python train.py --num_hidden_layers=11 --hidden_size=512 --num_attention_heads=4 --num_key_value_heads=1 --head_dim=128 --intermediate_size=2048 --vocab_size=16384 --hidden_act="swiglu" --norm="rmsnorm" --norm_place="pre" --norm_eps=1e-06 --positions="rope" --rope_theta=10000.0 --rope_fraction=0.5 --qk_norm=false --attn_scale=0.0884 --bias="none" --tie_word_embeddings=false --parallel_block=false --init="uniform" --init_std_qkv=0.0184 --init_std_o=0.00392 --init_std_up=0.0184 --init_std_down=0.00392 --optimizer="adamw" --learning_rate=0.00079 --beta1=0.9 --beta2=0.99 --weight_decay=0.093 --lr_head=0.00844 --warmup_steps=263 --schedule="wsd" --decay_fraction=0.578 --decay_shape="linear" --final_lr_fraction=0.0 --batch_tokens=65536 --max_seq_len=1024 --doc_mask=true --train_tokens=571800000 --max_steps=8725 --dataset="wikipedia_en"
MLP neurons of a small language model. Each row is named by its layer, matrix (gate and up: input weights; down: output weights) and neuron, and shows model dimensions 341-468. Each number is 128 + 24 x the weight over its row's rms, rounded and kept within 0 to 255. Numbers have three digits each. A neuron's up and down rows have the sign that makes its largest values positive.
After each neuron's rows is what it responds to, as a language model described it from the Wikipedia text at the highest values.

L8.gate811:157104144150102133207134112143150080127162112138150183088093124145155115141154114139139151131154120129137128135115128109129147122128167129081132086098151133142127078095140162095107116112162147122171077115180130139141141137142119137130126078132135145114155118113105126153161189126133128091119118148135113079118119116184120153107160114100117157129134132136171106149090141090100092092074
L8.up811:109129120090173136142118163144069124109131110150118106108181083164129147191098109139114148133150116112128175113143158135100138151094120121153144155100169089127136128150152076169136073126120147122105115153125134125147107110128136078096159118133114171142132126156130159117103128142112137118115176106128109097156145111118134107148126134130164098113127123112127160097098107125152140147171
L8.down811:139119129139114139118121179154119123109123108129098117129151102132131145122147147118137131161146144102125092150157141123141141118126157089132128109137175157153112138083123090155123126160088120119116107162148147155105119108164101095126142129126072141086105135161130138125166171142143133191171144174139123107141144100106164087076150128109093147130165158095159103172125077120086093107122
Apostrophes, hyphens and particles that join name prefixes to surnames, as in O'Leary, al-Bakr, d'Ambre and de Rothschild; weaker on words like more, in, un.

L6.gate704:113140133138171139138143134166086145134125159130109118146123145159130078100089157101120096155123116127139108113184170127096139111163151124126153105114083126119107135156135119130130136117146145109155164108113090106152149132142101118146112096143124123144183114144137134103100123144178108109108084094134118155080157110154086131070159054130109161162156113133130123124116133126146136170132
L6.up704:140171138136104145126133167132134140124136153156152148165119168177120108126099151118134152109160126147126121094137092090139120102126118126135103102149138118115116109179137094150119086087121118120110173096093134105125109149114122135173096112140145075096101174137137101121103101093084120189146114101122126126100151128138137118137179109088120132132139086118132094125117121160160094145148
L6.down704:143122124140142156099094158165114131090136111169127095141092121106167136111153138113103182065135154118108138120098115114143108138106168107159126100148160146092139103111102114133108105111117121109107130153129160093125115153102109149128127121115176119090102170192134063105127143133100146116206150138132091137077129105118138102125086127169143095148151162120097131082123118130121159128149
Second or later word pieces that complete a split word, mostly names opening a sentence (Magn-us, Kel-sey, Lockh-art), also "part" in "was part of".

L6.gate11:127156127190111131107120117134143140142124107157091157129112115156095151135135098145152123152097101163144138141129117155070120108127138097132101162111173177121165140118162180122138117113095134145123134112139129100132164083187122147145132153169179110109148136143111139091139115131156100115162131144111124121126100141163141141131141096126070138118128144122134113131126075081141106159130
L6.up11:135141113121137113134110130119157093169131128116089173081140129149130129120144127163144125127182107159091131095098099160127126122112151161156119099127108126131094106153143117132117085148130137143154094113130129102118113144168154134116154148127116105095147129105111119137115105101108120097151148130124116168126125131140109127128179141127089134141135095171121156122094140161164116172124
L6.down11:111122139153138141151159123159104104121107127129116122121101111166099180136139132138130118083138148138141142171136076125131085108116132133132124115120137131121144106137152123132088136109134130150141122106132122136096119158153102117168151167132126152158145128152099177160156120116165113103150116093130133148126155127093153156127151102114081113164151130107100132101116151158079163175169
Intensifying or hedging adverbs (often the -ly piece) right before an adjective they modify, e.g. remarkably slow, extremely narrow, relatively weak; a few scattered other tokens also appear.

L8.gate1131:197116105126137119140149104121115138142140116134122159145130112127115116114164148171127094141143095100088143146124151103086119103164138102080157161172118153110129140086100140122136099105132131125132112106136126099143155130118160087132120102120133136100131154141118121135110090129115098172096091110145116100144129095129116165125138146128146104121128107085120153119111087114164121142099
L8.up1131:106133156143139152089104129146107138149102139094124101114137144145102134151127148136113120123117132146126121110098108144123135089137122148104191106129141125117152152129106104109192113139126110139136126132142131147119143101100121150160122133121094163117070132153136169170156143103162114130123149093104129075125128105156125123141115130159157132115126164138138133159177154128169113145149
L8.down1131:150147163158119116161119111156128103138116113148154125161088122142119094107104100136108124126122165109153116097165114143097178096122077166161121132152145178139134201150091165088156105103153142115071112133118127106134100121131129102113107177130120110171152119109129111122121149139120088122111084098161098136124157121114126111163136156176088145139169123115182121142100111154089114118108
Words opening a noun phrase such as that, one, an, a, each, another ("with that paper", "one live album"), also row-start pipes and list dashes.

L8.gate454:096141124106114111138146124151125135151074104109110109137109147148142154116157131111122149158109132124131143106152115159112160147124114180158154128122084139121126165133159098143124146124129144135136117138104122184146151175087139118144153113109109115163131120102094172110152110111107103165099085127133097139110169145121180134128100114137162166134107162111119117115102155082101147136171
L8.up454:118109146133173149111123167133121074121097130115122152095082127121108123126104120115089098161129108100172141121106122128121158093099104099122094170113066174133155156111126131107137115134102140088131107149131123152138105129141135104140143161113120107158156138112098136096098140079097135068095125191144108128139128148114145109127112134134142130096154177125118154123096098144103130113093
L8.down454:106118097195120093092093156118143151096156129152149100100068178116156139145172124093133160153139109106133133108100092108158138133119137109139149158155116143156162148117123088140127142131107135140137119134124104128112141143136126095072116121089123111175139153158118158146136127126094117110124113140154116112108131161095188072135098054084123104130148140106133129104129133103127148174164
Final subword pieces that complete a multi-token word, usually just before a comma, period, colon, or heading mark, such as -s in Partnerships, -ing in Voice acting, -ist in saxophonist.

L8.gate1784:116160117164122082092180137138147145149142093123111139163128170150104093178115145087135087146163141091133118133140169104088137131118106161142151120154096112144150129134139137112133146135156157116126166128156065113136099109117162123080143134128111109169143145134102114140132065128091134163116137138121178138127177136138103042159144120095150142173121128166148134119140143121143138159114
L8.up1784:172122075098160149100151130130160078078144097140118088145131123160122128095101141105101159133171107139079147095119133128146116096162131107098121117160103138104092113136151132125145162127132131140154136136084147125119149163135155132161127118132135130122141106131151186132120133135148135156152138115128093158076102158183129129152082101101146112129161077121147133092117151126163097130139
L8.down1784:153102149111142097113106078125130139121150127138156136108138119159111163077166144148158106143141150119150168128153117102126098151136170101158100150093150119146105150126141121204150129158131098086152115145139173137123113158181114097178132116175151149116172140127132073120133144134148102122112112140126105127124142126086139156089118114131117138148106167070178102158140109098106119131110
Last subword piece finishing a multi-token proper name, often a surname or place, right before a verb or punctuation, e.g. Wre|de, Mil|stead, Baek|sang.

L6.gate1582:124142142158177128103140140123163116171111087140102134099108146094123111142102109105132166188120083113093066098097162129123135138146108149130140111113150088146098138141157124126130155160101150136123114172112139130142127106117127155058100149104120085128114128120110139135166147149108105138135144144090111113124106140123167127084169141128092151128141153102117164115109141138118182131176
L6.up1582:149088185175140144140118129154132161147100146142136110144103114152169099128137113127131171143165107137110139128140110166127107105122111145129178136118160091125088094124134140138087114136108156065142102109117087172133154146106172162172119113115162108082140106125140134111157130163116129131161133111097094148114125161135125127126148113117121119158134151135113131101094116090129112133160
L6.down1582:133145093116149138171165100142152121067120118126129132145117167117126127111122105129116104050145165094111115139122129130130140146158104105120174167148137121082137145098112153163099117145151155135107108146102127127134149114142108112129120181113136118142136150132122113133118123171137141118135152143111170145093144125144105101148096109103106110162128108149146136103117136106131089139089
Suffix or later word-piece tokens that complete a long split word, often before a comma or period, e.g. Island-er, record-ing, unconstitution-al, Saterland-ic.

L4.gate1161:125111120086164100142109106084135137112164143107129095142114115117143106127144070130113129115111123122153139105176111139101170098113169111113125110106132079107148112113146117075079179158130148122138073148105125080134073146124124115106117191133142156135165172100146104118139135129127118094108083132110146136105135099149126174120157159164147129148133133086097112141143147114084116139117
L4.up1161:113110131115140086146155153145117109157093177122130101145125126158107133121126136175124114176097169143151128145175163159111116111146110141135105119093120133119164094120139144127147142119115140106150116156145153141123116153129090086130177158119130162154125129169138150112115162138117157118165114102118110143118102140124104128112170116124120143109129146094161095171122082133094102142137
L4.down1161:112127115104132111125099143116146157101155115135131072120187124094111106109131148134154117099170110097147159142151170142163162152166138122110140151110121129133167129116088123078110101124127109149110109152131113106146163118111128100109131131108127108160131114086125093111132133127113118123138087152112113164156152124139151108131138126173092179122109120124130145151121127116108151102132
Mid-word pieces of split words such as plat(forms), dis-pat-ches, Mar-its-a; adverb endings like -ably, -atively, -ely; and object pronoun it.

L4.gate685:136160121149125144104119136115113111161134155116082170144126165135148130109107130111102132114158185105159119143119144110170133104176163088095134139099135145164152137112118094114145122091142102143122141103127107140075165163092116151188125086093119085126120153165117143142094109113114146204116148166122170104169122119162120126148107160132147123116177167150107122197148129136122128149150
L4.up685:106107106135189128093133100155105116126154087149114137131086123146107163144070111156159150144117119120112145129144134141116109112104110118161159165124095114176184118129191126122170118134168087136117119121181125108117117115093134134127156133072155087124109138176138129158115094128068123125097186163139149095132138177107143134121107111108147152097159134140143121153125134163134130106147
L4.down685:121131094103181099125123137113117093101166097142057056163088125124155119105147092163118106097155142058135156135109086119130148148177118130150126117120126133111138149151144129080147120148108080118101095108133160117143102126093125121183127083109107143108108103126177145119128096131126110110094146163162150153117098120097105100159165136110168157155128179125102112109138145124140132153135
Pronoun-like quantity or demonstrative words heading a noun phrase, usually before "of" or a modifier, such as those, one, some, none.

L4.gate1439:131121170094138095099142136137166157098182141125130119105143161145124139162137113132141117119167159134137136176137116162144144136148135120151125154126119089117097176125132116138099125125116135107131128116078164108163162103111112102163128172127111137146119164167125128140127123158114158133125105082136159134160137131091126103133111134127114097163129144086097129155082136131125101128097
L4.up1439:149111156137132124117127138101132129113140127128136129153109152121110132134181106130129150151121138113136124145138101144134136111166124115127117151129103144133145096146173136125099128121121111095146103156100117098159106116136104166147125172126067138155160106087129115126143124146148119117174190113155134125127111154139109130168142137106123138119095104138137129131130121179118145145103
L4.down1439:143115161142125164147143138160144138125170128057102134147099129166149144105145085156109113158157129146110118148108161118136154129137101119121130168105121119099168124146152147136185112109091134104129075123098123087162122180093139083120141154132090079124127108117153172115146128130169103129149107097156125109110123174114109141119165163105179160112110089135112087128128162119149114142127
Opening word pieces of capitalized, often foreign proper names, especially De (Dee, Deoghar, DePaul), also Da, Re, R; occasionally words just before names.

L6.gate847:169100078161112177113099120135123141164162125092121165102161133174114175147119121114163165129109125146107109120162137097152128122163132126147125136147160186119103111118108158133121120146085071116125120117104143173163131126125139140130099092132116164107133140140128128158144131139159171134087090147171133129126101130121151108098110099107099149144136127112114142107107151139106104161168
L6.up847:118159141127121142123100137172104111144140117117113116158122114152174148126121148153150129150160179178078133120080134140104146117131090082093133122100135150135119103089094132138133143118174144144121077123145143153144161093149110097149094129072133072081119135123096112123090123122128110167125181119131140125152099103099119109128168121140132114150121169123152131154115110126142082117139
L6.down847:145100136139086149103073168136139119122130123165134147119141148149134169150145101129173164153153139135082084124141147121105139163141095111126110110138138167113101139121113099123088160103127081141108128122124115135140078123152144136110102140100137107164108132125115138091149122122159119122086127121140148118138126120124115124159133094107129121123139120094125147122131118114125141150164
Name particles and prefixes at the start of proper names, such as De, de, van, La, da, and the apostrophe in O'Hara, often in lists or tables.

L6.gate1567:131131084081159148071128115130157136141173136138125111090108136119118148138100068126147099142128153111130111094109131124144137130147097131103138161133137130154109140110122129115144125124105156155138140142148113109116104173168139131102121151112110143123099104117123117161105161140117128110087147106165113104094141162111139112124091085076116113121130115076134132130113135114137119161150
L6.up1567:138112116133083102120185128130138147113143138110131119109182142106138147173116091120106162146119131118140148116133116138138166142174102105101121122084120165131164106139155069134130150130114094168104117092077135138133128130112061123117146132104127156130114104122134120156116122103098162159132158119121085130133120105098160116154104130113108131162157163118124134159149158113101153140114
L6.down1567:132174148137156133104105073141116127121153135147098104147109107125144171124170123129136107130150154162103130161120123173110139112141104151109117110131117111098157093139145113147090126136139142156146151108153091118155110179100141162124081154077134171097158164118128136169117145148105144084090106067094136111099105073115112142124152109140124112135154106158110149075153132125111121172124
Fires weakly on unrelated tokens with no clear shared feature, from word pieces (ent in Wentz) to function words (that, those, is).

L4.gate1365:144121168141135179134135110120099120139143143091137159121110120174148164123127126118138140135158158115138156096104138065152152125094148197136101146123138128149116142127133116147116123096132137140115156117109140121130126160166102122124098101109117094133172172110135129150119136137158104191151165115148158148104117098153138138127119145126156106128130133148075095134198092114169124149160
L4.up1365:145134108141120133109125143098149091115140134156153130097145144132149108162107124101107145082147122153164104130091111127137110110094141130098115131143099109210150147168083103130135092126147150102125144137175140154173084165117093120140125116114161110123129137093120126170122129123110106139134128166108139134142091130141118152126091127114098082148138127145128152103169124096148123135142
L4.down1365:134127149137107157134137079105132136174163130083135124128160114079137081140127153097112133120168113142089138113122085097153145107120140116121129128102130151120144146103118126143129107115091144127134133129132148122169139103121113156118112166078126155122120141106084147149127147094137079145142151144202127108169100122137116127155153119128126137145165142112090113087124072115124123160052
The word-piece "with" at the start of withdraw, withdrew, withdrawn, as in election lists "(withdrew)" and troops withdrawn; weaker on scattered word-starts and table-header words such as Outcome and Total.

L8.gate465:136097121115145143156126090156127096129127107159096136147084155122107156140192182131141110136107155162090104121099131162136177105104131105115132098137147162121132105080125143133167145158147149138117111090147139104161128119158092157169122122154150135125173151135132149135169172119137121140123131140107109159130134105165133133119132140120081138121160117129143116145101116122146149172132
L8.up465:109115083151128148133127146076109145137112136138111119117133179146099095159140161088148113114094094114096140187114117121119076080130128156158102118165132139132105109116153103110154098106158103159157095145169113151147134157136117104094132115107147130121119154154124173121155125071142186165108111110116115142124103107178088142114135143158157121106121113090134135122073142147145134108109
L8.down465:121121146087132146105094122111078097165110087152144164120136114125088161116152086125173106104119096141156141152097130122114126152132106143153124113121152095116106124146127142133117125089139116137136061105139116135130095127139097086111148108108149144127127158112091102116123146136141120100147143161113104141135140136106143139107142150073080130112121100138140161087092123145096136152150
Degree words placed before an adjective or adverb, such as so, as, too, more, very, and "such as"; more weakly, Spanish and French function words (de, el, en) inside titles.

L4.gate20:152136120120120138146112129166136110126112117107122118091112112155115118136116154120127136134136105154094112120094134116119112120153091111128142125101115109152122115115099138133124153083132157141124110131091177099143106089112139162137116118094168109176102174157130096129127172146111145196108164169120126126151100107151127132085108138160115168129110103131080117114136121149141147106122
L4.up20:123112143101059121117137129148135113125132107081146119110130117107091132129108129154120114119103103105150117170129118135098106107111137150152176169164078123119164125100158133133120112110149127112134140139130132125133128162154102098112122130123125119085103115159133161165152169117126157124119127119057082087116121084116134127107114145122102168165175109149162135094106094069094117146136
L4.down20:114112104106099110123134113109121125059133150117086118116142123130131132166128108127109144116145157134153097100108106108097131124169145123139111106114099110135112125157119119190160111124166093109180128151090120139092119088134143100127206117134141119120125126138148110136113123142134145115070133137148106160131148157177153111112076137154146103132112146089072101097107126111142127098123
Final word pieces that complete a split word, such as Camp-ing, privil-eg-es, writ-ten, and single digits in scores, years or ratings (3 games, 1 out of 4).